MLP neurons of a small language model. Each row is named by its layer, matrix (gate and up: input weights; down: output weights) and neuron, and shows model dimensions 0-63. Each number is 50 + 10 x the weight over its row's rms, rounded and kept within 0 to 99. A neuron's up and down rows have the sign that makes its largest values positive.
A block is one neuron, or neurons of one layer that tend to fire together. Before each block is what it responds to, as a language model described it from the Wikipedia text at the highest values.

Structured-data field tokens
L3.gate262:59 64 60 47 61 41 38 53 59 46 51 57 53 41 67 48 50 56 53 59 44 46 66 40 56 59 46 51 54 46 51 67 41 35 50 34 56 54 44 62 55 42 54 51 70 45 50 66 62 39 37 48 42 65 65 45 65 50 67 52 39 61 38 50
L3.up262:34 44 58 61 57 54 29 44 56 60 58 59 55 43 47 50 37 53 54 60 41 52 49 57 60 53 45 51 50 26 52 27 52 67 53 45 50 35 63 56 34 47 71 50 38 37 34 57 61 55 64 43 38 53 63 34 49 59 52 47 63 48 56 47
L3.down262:50 70 67 52 37 42 60 48 51 48 45 70 35 59 34 44 41 33 59 33 39 46 43 43 47 55 48 61 46 34 50 57 41 48 54 40 32 45 45 54 34 49 53 48 61 38 44 44 57 44 49 46 28 43 43 33 47 50 69 46 54 57 57 48
L3.gate365:44 50 48 56 36 24 47 42 56 68 27 46 79 50 55 51 50 59 56 50 49 66 36 35 53 54 56 49 54 49 53 60 63 49 57 46 41 35 44 47 57 58 62 51 49 36 74 58 51 50 49 45 49 67 56 46 53 41 56 33 40 40 73 58
L3.up365:52 48 71 54 44 40 55 47 53 65 40 41 50 56 62 46 43 52 61 59 51 74 46 41 55 50 49 43 54 31 64 40 51 63 39 52 65 51 57 30 59 54 57 55 57 44 60 53 39 53 62 46 55 57 64 62 50 46 48 35 35 60 59 40
L3.down365:42 49 60 56 43 31 38 51 44 46 38 48 64 44 47 53 47 43 38 50 43 39 54 56 60 41 47 51 51 71 51 51 57 58 51 55 51 41 40 55 56 41 58 59 59 35 51 51 78 60 42 63 55 61 55 46 62 54 39 40 41 59 53 57
L3.gate549:53 36 51 61 60 42 28 61 50 45 46 58 61 37 32 48 58 50 61 55 33 55 35 54 49 36 50 60 41 45 53 37 54 59 50 53 65 63 51 68 56 63 58 43 39 33 23 57 45 32 49 41 60 52 54 48 58 53 62 35 47 58 50 70
L3.up549:41 37 48 65 60 55 43 38 49 40 45 57 58 42 47 57 54 47 47 62 66 48 45 44 48 55 39 55 38 47 43 31 45 61 58 41 74 51 42 50 56 43 43 40 51 52 40 51 51 47 42 53 49 46 61 69 55 35 56 22 59 36 46 66
L3.down549:55 53 57 48 71 40 39 52 64 56 30 55 56 47 52 55 38 38 49 46 48 64 44 41 64 56 48 51 45 43 50 47 48 42 67 60 41 57 36 52 38 43 66 49 52 45 47 57 40 43 39 37 45 53 56 61 43 42 52 42 43 41 68 51
L3.gate863:50 51 54 69 46 45 43 63 68 42 56 58 39 65 46 34 33 52 30 51 55 53 32 58 45 62 64 69 53 59 44 50 45 57 51 40 60 42 43 62 67 53 54 58 41 44 55 63 37 53 49 43 34 49 50 57 55 62 58 31 43 64 52 54
L3.up863:48 31 49 58 52 52 52 47 51 49 40 51 51 48 47 44 31 45 62 39 54 64 37 37 46 57 59 64 44 46 44 39 55 55 56 61 61 58 69 41 42 55 44 42 48 51 51 58 42 41 39 41 39 48 58 48 41 55 59 40 56 63 54 55
L3.down863:42 52 49 54 50 48 43 46 63 43 57 55 55 47 47 58 49 61 47 45 61 55 49 52 48 45 37 49 63 51 44 57 48 40 50 41 63 54 49 50 29 57 40 47 60 34 46 72 51 48 36 44 65 55 50 55 60 34 51 28 62 69 52 53

Year decade digit
L6.gate464:42 62 44 67 62 40 63 53 47 70 48 48 55 45 46 45 61 49 63 72 36 43 38 70 48 41 58 59 59 64 31 31 59 52 50 55 40 40 52 48 48 39 51 68 51 37 43 55 43 42 53 52 46 46 49 62 59 44 59 33 41 53 43 58
L6.up464:41 58 41 64 51 47 52 68 74 60 44 46 55 52 56 63 43 54 44 47 45 42 43 46 52 48 33 41 45 68 43 48 49 55 68 49 41 49 51 44 38 52 40 38 60 40 42 62 60 58 64 72 67 18 53 47 41 16 58 52 49 65 40 44
L6.down464:46 46 29 41 54 56 70 57 34 39 67 47 44 45 58 64 31 53 50 60 60 49 44 55 55 53 35 65 39 55 64 51 47 41 48 44 70 54 69 43 53 60 58 60 58 47 64 57 50 46 57 46 45 55 60 56 54 42 57 56 47 71 48 62

Word- and number-initial fragments
L6.gate710:44 63 74 48 53 50 50 50 52 39 67 38 62 49 46 62 39 44 62 49 49 46 64 57 54 53 65 37 50 51 53 52 44 71 68 35 62 48 44 58 41 41 40 42 47 56 53 49 63 42 48 52 51 50 49 80 51 75 47 43 53 37 48 32
L6.up710:45 57 67 51 56 46 36 66 37 48 35 59 58 49 56 43 60 70 51 46 57 46 56 45 26 32 54 65 52 63 47 67 65 55 49 54 60 51 42 44 60 60 41 61 49 53 68 44 52 58 34 62 52 48 70 54 53 48 62 48 51 31 58 60
L6.down710:56 50 60 47 55 51 43 39 61 45 47 47 73 49 50 58 61 85 26 33 47 60 48 33 45 43 59 27 36 54 59 43 52 52 32 51 71 38 49 42 55 55 52 51 49 53 55 63 52 50 66 39 46 46 44 73 63 66 47 46 52 49 48 54

Table and infobox fields
L4.gate281:62 61 50 48 40 28 41 43 44 51 45 52 47 39 64 44 38 55 50 51 63 61 52 52 50 58 39 42 41 44 54 29 51 73 53 49 49 45 50 55 71 53 54 40 46 40 66 50 52 47 35 36 52 52 50 45 61 67 44 27 58 52 45 37
L4.up281:61 39 25 47 36 34 49 33 55 46 48 54 55 67 57 49 44 44 38 57 53 56 56 51 45 46 45 69 42 65 78 52 55 65 21 54 52 58 70 40 45 58 44 47 63 39 45 38 49 49 48 63 36 48 55 53 41 53 58 48 53 47 60 48
L4.down281:35 41 19 41 54 57 45 35 55 48 46 49 48 57 61 51 40 57 58 41 59 61 64 50 64 49 33 44 54 41 50 58 50 38 40 50 39 61 60 43 48 59 34 46 56 48 66 46 52 32 43 40 44 55 55 55 58 30 43 57 56 53 38 60
L4.gate286:40 33 43 66 47 44 39 45 60 45 60 55 57 65 44 35 34 47 47 53 43 36 43 42 61 55 55 59 58 53 74 50 45 51 53 57 56 51 54 73 57 62 38 65 48 60 66 56 69 39 42 54 60 50 55 36 57 67 47 45 52 50 60 29
L4.up286:65 42 82 45 51 47 50 60 51 43 41 60 38 47 35 32 60 53 30 42 62 51 61 61 63 30 43 54 47 50 33 39 43 44 33 38 52 49 43 41 53 55 45 38 57 37 46 45 34 48 52 46 67 30 50 39 43 48 47 55 54 58 60 39
L4.down286:61 45 46 50 54 82 44 55 50 43 50 36 32 50 51 54 62 55 59 34 48 37 57 66 43 62 65 49 57 46 51 53 52 57 47 46 59 40 56 56 48 54 44 35 52 51 57 46 60 43 71 48 57 39 56 52 53 68 60 60 40 98 64 63
L4.gate593:50 55 55 73 52 36 39 51 58 58 49 59 52 51 43 27 51 46 36 51 43 57 48 38 54 69 53 65 43 24 27 51 46 67 45 47 55 47 37 62 43 42 75 47 52 56 49 39 49 54 50 59 32 49 57 44 52 44 48 48 44 65 65 56
L4.up593:34 38 61 59 59 43 50 55 56 60 52 66 57 51 53 36 53 73 45 34 50 59 55 49 39 38 46 39 48 61 50 41 45 39 60 58 54 50 47 53 55 64 47 43 54 55 42 48 56 39 38 72 56 55 46 43 52 70 57 28 62 49 40 35
L4.down593:39 65 48 62 41 58 47 71 57 49 62 50 35 49 62 42 48 52 41 57 52 70 29 44 44 48 52 42 25 57 46 74 49 68 61 40 56 34 53 71 38 51 47 46 43 70 36 42 39 59 47 66 34 29 54 61 48 40 31 55 66 70 61 50
L4.gate953:57 55 55 55 44 34 37 41 52 51 24 53 44 61 49 47 33 45 54 54 51 42 52 37 48 56 45 68 35 52 58 62 59 63 34 38 56 64 46 62 42 66 55 52 49 47 66 51 63 37 47 43 40 47 39 60 74 50 41 38 48 53 59 65
L4.up953:51 55 54 57 47 42 24 60 40 54 37 75 68 38 53 46 40 51 43 47 55 47 59 45 56 65 41 57 53 42 61 45 50 60 30 30 37 48 52 63 56 64 64 62 52 56 58 35 59 51 41 52 53 46 45 51 62 46 59 37 42 53 32 53
L4.down953:45 42 63 53 41 57 39 47 56 45 46 52 52 62 57 42 33 53 52 49 54 48 41 62 58 47 45 55 39 66 64 60 77 61 49 49 61 49 47 53 60 25 41 50 48 46 54 57 61 54 54 49 50 39 40 26 80 26 33 26 53 64 69 63

Digits inside coordinates
L3.gate309:64 35 52 33 56 54 48 33 57 65 57 65 42 44 44 55 33 43 59 36 58 61 45 63 69 56 60 58 32 40 40 37 42 50 55 51 49 43 61 58 38 34 48 42 55 49 56 45 42 54 48 66 64 72 48 49 58 53 57 41 80 58 46 39
L3.up309:50 64 46 61 37 46 41 49 50 44 35 68 45 28 49 50 48 41 39 42 51 59 64 55 47 75 46 74 32 40 66 43 36 41 56 45 49 51 57 34 52 48 52 71 57 36 31 45 64 48 38 38 61 47 63 60 49 59 65 56 30 43 34 49
L3.down309:39 52 51 50 51 36 43 63 66 67 49 48 38 66 43 45 46 64 45 59 38 60 52 56 52 47 47 44 49 47 51 68 60 36 76 52 48 52 69 53 28 52 45 46 44 41 45 51 51 37 59 42 65 54 57 57 45 50 41 39 46 49 61 51
L3.gate417:47 66 56 28 49 32 46 60 46 62 58 38 36 49 52 52 33 48 48 63 55 75 43 50 37 52 46 65 55 56 48 55 51 59 55 56 49 64 50 49 51 66 46 42 55 73 41 64 34 53 29 55 49 33 56 59 47 52 32 33 50 63 46 41
L3.up417:45 53 65 51 51 41 52 73 69 59 67 50 43 72 45 49 37 44 58 39 32 57 48 43 32 37 61 57 63 30 63 50 36 54 58 48 56 62 52 38 40 48 36 43 54 50 56 45 52 37 56 48 65 68 57 60 66 74 38 51 50 42 48 52
L3.down417:39 62 53 41 56 63 56 38 31 45 54 40 45 51 69 16 53 48 38 48 51 76 53 42 49 68 40 49 61 33 36 47 57 72 57 45 49 44 21 35 50 25 39 42 44 54 60 51 51 62 37 44 61 49 45 60 59 36 57 49 32 53 51 58
L3.gate645:36 49 47 32 44 51 61 43 40 48 45 57 43 54 63 56 35 47 39 72 41 56 52 54 30 60 50 38 47 39 54 66 48 44 50 48 61 57 53 57 43 63 59 53 60 37 43 50 39 40 30 47 43 43 55 36 30 53 47 39 49 46 54 52
L3.up645:35 57 46 41 56 46 51 34 48 60 31 59 51 59 81 42 45 56 48 54 47 49 50 60 46 53 46 46 52 59 69 35 38 46 50 65 48 55 73 58 55 38 31 40 54 49 56 57 41 71 57 46 44 57 59 42 55 45 59 52 13 66 60 44
L3.down645:39 49 39 42 57 59 68 45 37 64 47 44 62 45 45 62 52 59 47 63 54 48 51 61 60 69 43 42 55 20 33 34 70 48 44 32 45 41 49 36 43 58 42 42 59 31 48 48 70 48 36 57 45 48 58 42 27 50 43 45 52 40 47 39
L3.gate771:75 46 59 45 41 20 61 48 50 46 49 43 62 43 49 48 34 44 26 64 63 53 60 46 33 50 65 46 59 58 51 62 51 53 47 56 52 43 35 58 51 50 35 55 61 51 71 58 54 48 35 59 82 59 49 47 60 66 37 41 34 44 53 43
L3.up771:54 60 57 54 60 43 44 47 39 38 41 46 46 38 53 47 41 49 37 70 54 56 36 59 37 42 54 58 22 54 40 67 31 58 64 59 48 45 28 44 31 45 47 59 52 54 60 60 44 48 62 52 73 56 43 56 34 38 41 53 39 60 45 59
L3.down771:34 47 49 40 48 51 32 43 65 59 51 42 47 45 57 41 51 56 43 67 46 37 63 47 63 73 59 40 55 44 40 41 70 40 50 54 40 59 47 67 42 60 47 39 44 53 37 44 50 37 64 40 52 58 30 36 68 59 43 52 61 35 48 53

Fixed multiword connectives
L4.gate25:48 47 46 55 47 53 45 66 61 30 46 67 56 52 45 78 40 56 49 55 46 48 55 55 54 57 62 46 52 54 43 41 55 57 58 33 48 43 48 58 53 55 56 48 51 40 60 70 45 57 36 73 69 54 49 39 52 50 48 43 55 56 60 62
L4.up25:58 50 47 44 61 53 51 45 58 37 62 47 64 59 51 58 60 57 65 48 51 49 50 56 45 59 49 38 54 63 48 62 56 49 51 25 50 43 64 52 52 50 49 42 40 50 69 51 52 64 58 55 42 58 63 65 50 50 48 68 56 57 30 64
L4.down25:40 51 45 31 46 45 72 52 43 37 38 50 57 51 65 58 44 49 50 42 45 58 51 24 53 52 48 57 60 36 44 50 48 58 33 31 48 55 61 60 59 40 38 43 35 36 38 36 50 44 23 36 38 74 50 55 48 39 50 48 28 65 67 58
L4.gate298:52 72 41 56 49 55 60 37 52 47 58 53 48 47 31 50 36 49 50 52 66 60 48 68 55 45 55 60 42 69 63 48 51 33 54 33 52 50 53 52 49 57 44 45 37 50 42 33 55 52 55 60 51 37 51 44 36 54 58 58 37 45 41 62
L4.up298:70 53 38 31 56 56 63 62 44 51 60 45 68 65 64 56 44 36 47 28 48 63 64 47 49 60 40 69 55 53 49 54 41 37 61 59 41 64 51 34 44 65 62 59 41 51 48 54 59 46 36 57 47 43 38 54 48 42 52 54 46 47 50 58
L4.down298:32 48 48 62 40 44 49 56 65 44 60 59 35 44 37 55 34 60 52 51 58 65 53 46 50 57 43 49 39 25 43 41 56 68 51 42 55 48 43 73 65 55 52 55 53 29 55 34 55 58 44 58 52 57 46 41 60 42 45 43 48 34 38 49
L4.gate870:58 57 46 59 27 35 51 36 57 48 36 58 59 47 39 62 61 52 41 45 48 57 48 56 53 53 58 37 44 70 42 54 44 47 47 34 49 42 63 49 54 63 26 41 44 51 64 54 69 56 49 62 39 58 51 56 41 57 55 52 47 50 56 66
L4.up870:36 51 59 35 51 56 52 69 51 55 42 43 59 39 63 63 57 37 47 51 62 43 59 64 41 48 65 53 49 33 34 44 39 57 31 40 39 50 49 45 67 46 73 26 61 42 53 48 50 32 46 45 63 46 44 49 61 60 49 52 47 50 53 48
L4.down870:68 55 34 54 45 43 56 41 50 75 58 47 55 46 58 56 28 49 41 60 20 42 49 54 60 61 62 61 49 62 56 25 42 68 47 68 47 52 56 59 70 38 44 36 43 47 41 40 55 46 68 60 28 37 37 53 47 50 56 65 39 60 53 68
L4.gate1008:58 24 44 37 28 55 31 43 60 45 42 52 45 52 51 49 56 41 44 55 46 51 40 46 65 60 41 41 47 49 52 55 55 55 52 49 57 59 53 50 58 64 47 61 49 43 45 67 44 38 47 36 48 48 49 30 51 60 24 58 53 45 45 52
L4.up1008:52 45 33 36 30 32 62 36 35 39 50 58 35 47 41 57 45 38 54 45 45 58 37 59 35 71 48 43 48 40 52 61 53 44 29 54 59 57 32 39 53 39 49 53 60 25 53 66 68 43 46 52 52 60 57 42 59 52 35 36 56 41 75 53
L4.down1008:26 68 51 39 60 59 64 55 35 41 60 49 48 46 55 56 56 61 51 67 67 48 53 52 45 43 51 72 55 46 39 53 65 53 43 58 34 50 59 67 58 53 49 48 57 64 50 61 49 56 46 45 65 46 45 42 54 76 54 62 29 55 61 53

As well as
L3.gate91:47 47 42 51 61 66 42 41 43 52 50 61 47 48 41 48 58 45 38 47 42 43 64 50 55 57 69 47 60 55 54 63 49 49 48 45 46 63 54 39 59 43 46 55 42 59 61 48 49 33 43 50 71 48 34 49 55 56 44 40 52 52 64 50
L3.up91:37 37 44 41 41 56 62 42 49 44 36 65 52 50 38 37 43 58 42 49 66 42 60 39 61 57 44 51 59 77 55 36 51 45 64 46 47 45 58 69 44 56 41 46 47 61 61 64 51 30 40 47 40 36 44 68 45 45 42 43 52 53 52 41
L3.down91:52 62 47 72 54 42 62 53 54 59 52 47 58 64 30 54 48 57 48 39 42 42 51 53 49 64 46 41 64 47 62 43 33 42 45 46 30 44 52 49 56 34 56 57 48 52 57 61 48 46 53 41 50 48 49 59 50 44 44 64 40 38 49 40
L3.gate167:63 49 53 70 35 48 40 46 59 68 35 58 60 33 36 44 57 38 38 33 38 50 60 36 56 43 53 71 62 51 46 48 65 47 30 59 53 45 59 51 43 52 47 51 62 53 56 47 54 45 40 48 23 31 55 42 40 55 56 57 42 51 33 53
L3.up167:45 37 64 37 54 58 56 40 57 45 50 45 56 46 46 29 73 47 62 47 51 58 49 35 31 55 65 33 43 54 57 67 50 40 52 61 38 42 52 24 59 63 47 61 57 57 61 60 46 56 51 55 59 50 58 25 56 65 55 55 38 53 39 60
L3.down167:31 49 63 49 48 57 49 29 74 40 52 60 36 59 28 45 38 45 61 52 52 55 39 52 48 43 41 47 62 55 69 40 59 48 41 52 48 39 49 52 52 35 52 54 58 56 58 57 50 53 56 29 57 38 44 57 72 61 38 66 47 39 63 44
L3.gate519:28 44 54 47 37 68 55 59 48 61 45 37 46 44 49 54 45 51 45 70 39 45 48 46 46 50 65 59 55 33 44 75 49 53 53 63 45 54 61 53 59 36 56 44 48 28 43 49 35 47 46 34 43 51 47 51 40 43 55 55 59 53 53 67
L3.up519:55 42 42 52 35 49 67 37 42 45 40 39 56 50 57 42 80 39 30 27 38 65 44 53 42 58 57 49 40 61 48 57 60 38 52 85 41 44 58 38 33 58 50 58 44 56 50 78 52 39 48 43 46 57 54 61 52 62 38 38 53 56 59 40
L3.down519:64 32 52 55 78 40 48 41 61 52 53 53 32 53 42 46 38 47 41 53 58 36 68 51 64 40 45 36 50 53 45 44 54 45 53 40 49 54 39 56 48 45 45 67 55 44 41 45 53 61 57 50 55 40 54 53 48 60 64 31 53 61 58 45
L3.gate619:27 41 41 38 43 53 53 38 51 45 50 49 49 40 45 52 57 56 35 62 47 39 53 61 58 68 46 54 62 57 56 52 59 59 84 48 50 37 49 41 44 53 42 51 51 48 38 52 61 65 58 41 50 57 58 37 65 60 58 45 64 49 36 52
L3.up619:51 51 56 72 50 33 61 40 50 63 42 60 56 51 50 43 37 54 58 44 38 37 52 55 57 53 51 52 37 50 68 57 72 38 42 61 62 42 57 37 40 47 43 57 50 70 49 56 60 44 62 34 58 52 59 50 56 62 62 47 49 55 54 51
L3.down619:35 53 63 47 53 61 49 60 58 37 83 43 54 49 47 66 46 42 58 61 45 47 52 51 34 66 52 55 42 55 61 39 41 59 49 53 39 46 33 37 49 56 42 40 35 61 49 55 50 51 50 52 46 44 43 43 54 57 35 65 59 53 49 67

As well as
L6.gate395:59 48 52 45 44 61 67 69 56 33 32 31 43 52 61 53 58 40 55 64 46 41 51 53 48 67 59 44 48 73 48 39 40 35 46 52 45 49 58 46 58 30 49 38 50 43 77 41 64 53 27 50 47 56 53 53 43 58 58 52 65 48 38 54
L6.up395:40 57 63 37 50 49 59 64 63 54 54 45 59 42 50 58 63 47 36 57 47 38 53 43 50 65 42 53 57 69 64 45 59 58 47 56 36 62 38 55 57 57 49 58 39 40 52 33 40 56 45 48 61 59 58 62 41 61 62 57 53 62 58 55
L6.down395:54 51 57 30 49 67 52 53 46 59 45 51 61 48 58 55 53 66 55 34 49 58 62 39 43 45 56 57 62 52 58 53 46 44 43 40 62 48 44 42 59 40 53 38 49 58 55 41 72 50 43 46 39 53 46 75 26 58 57 60 40 54 33 48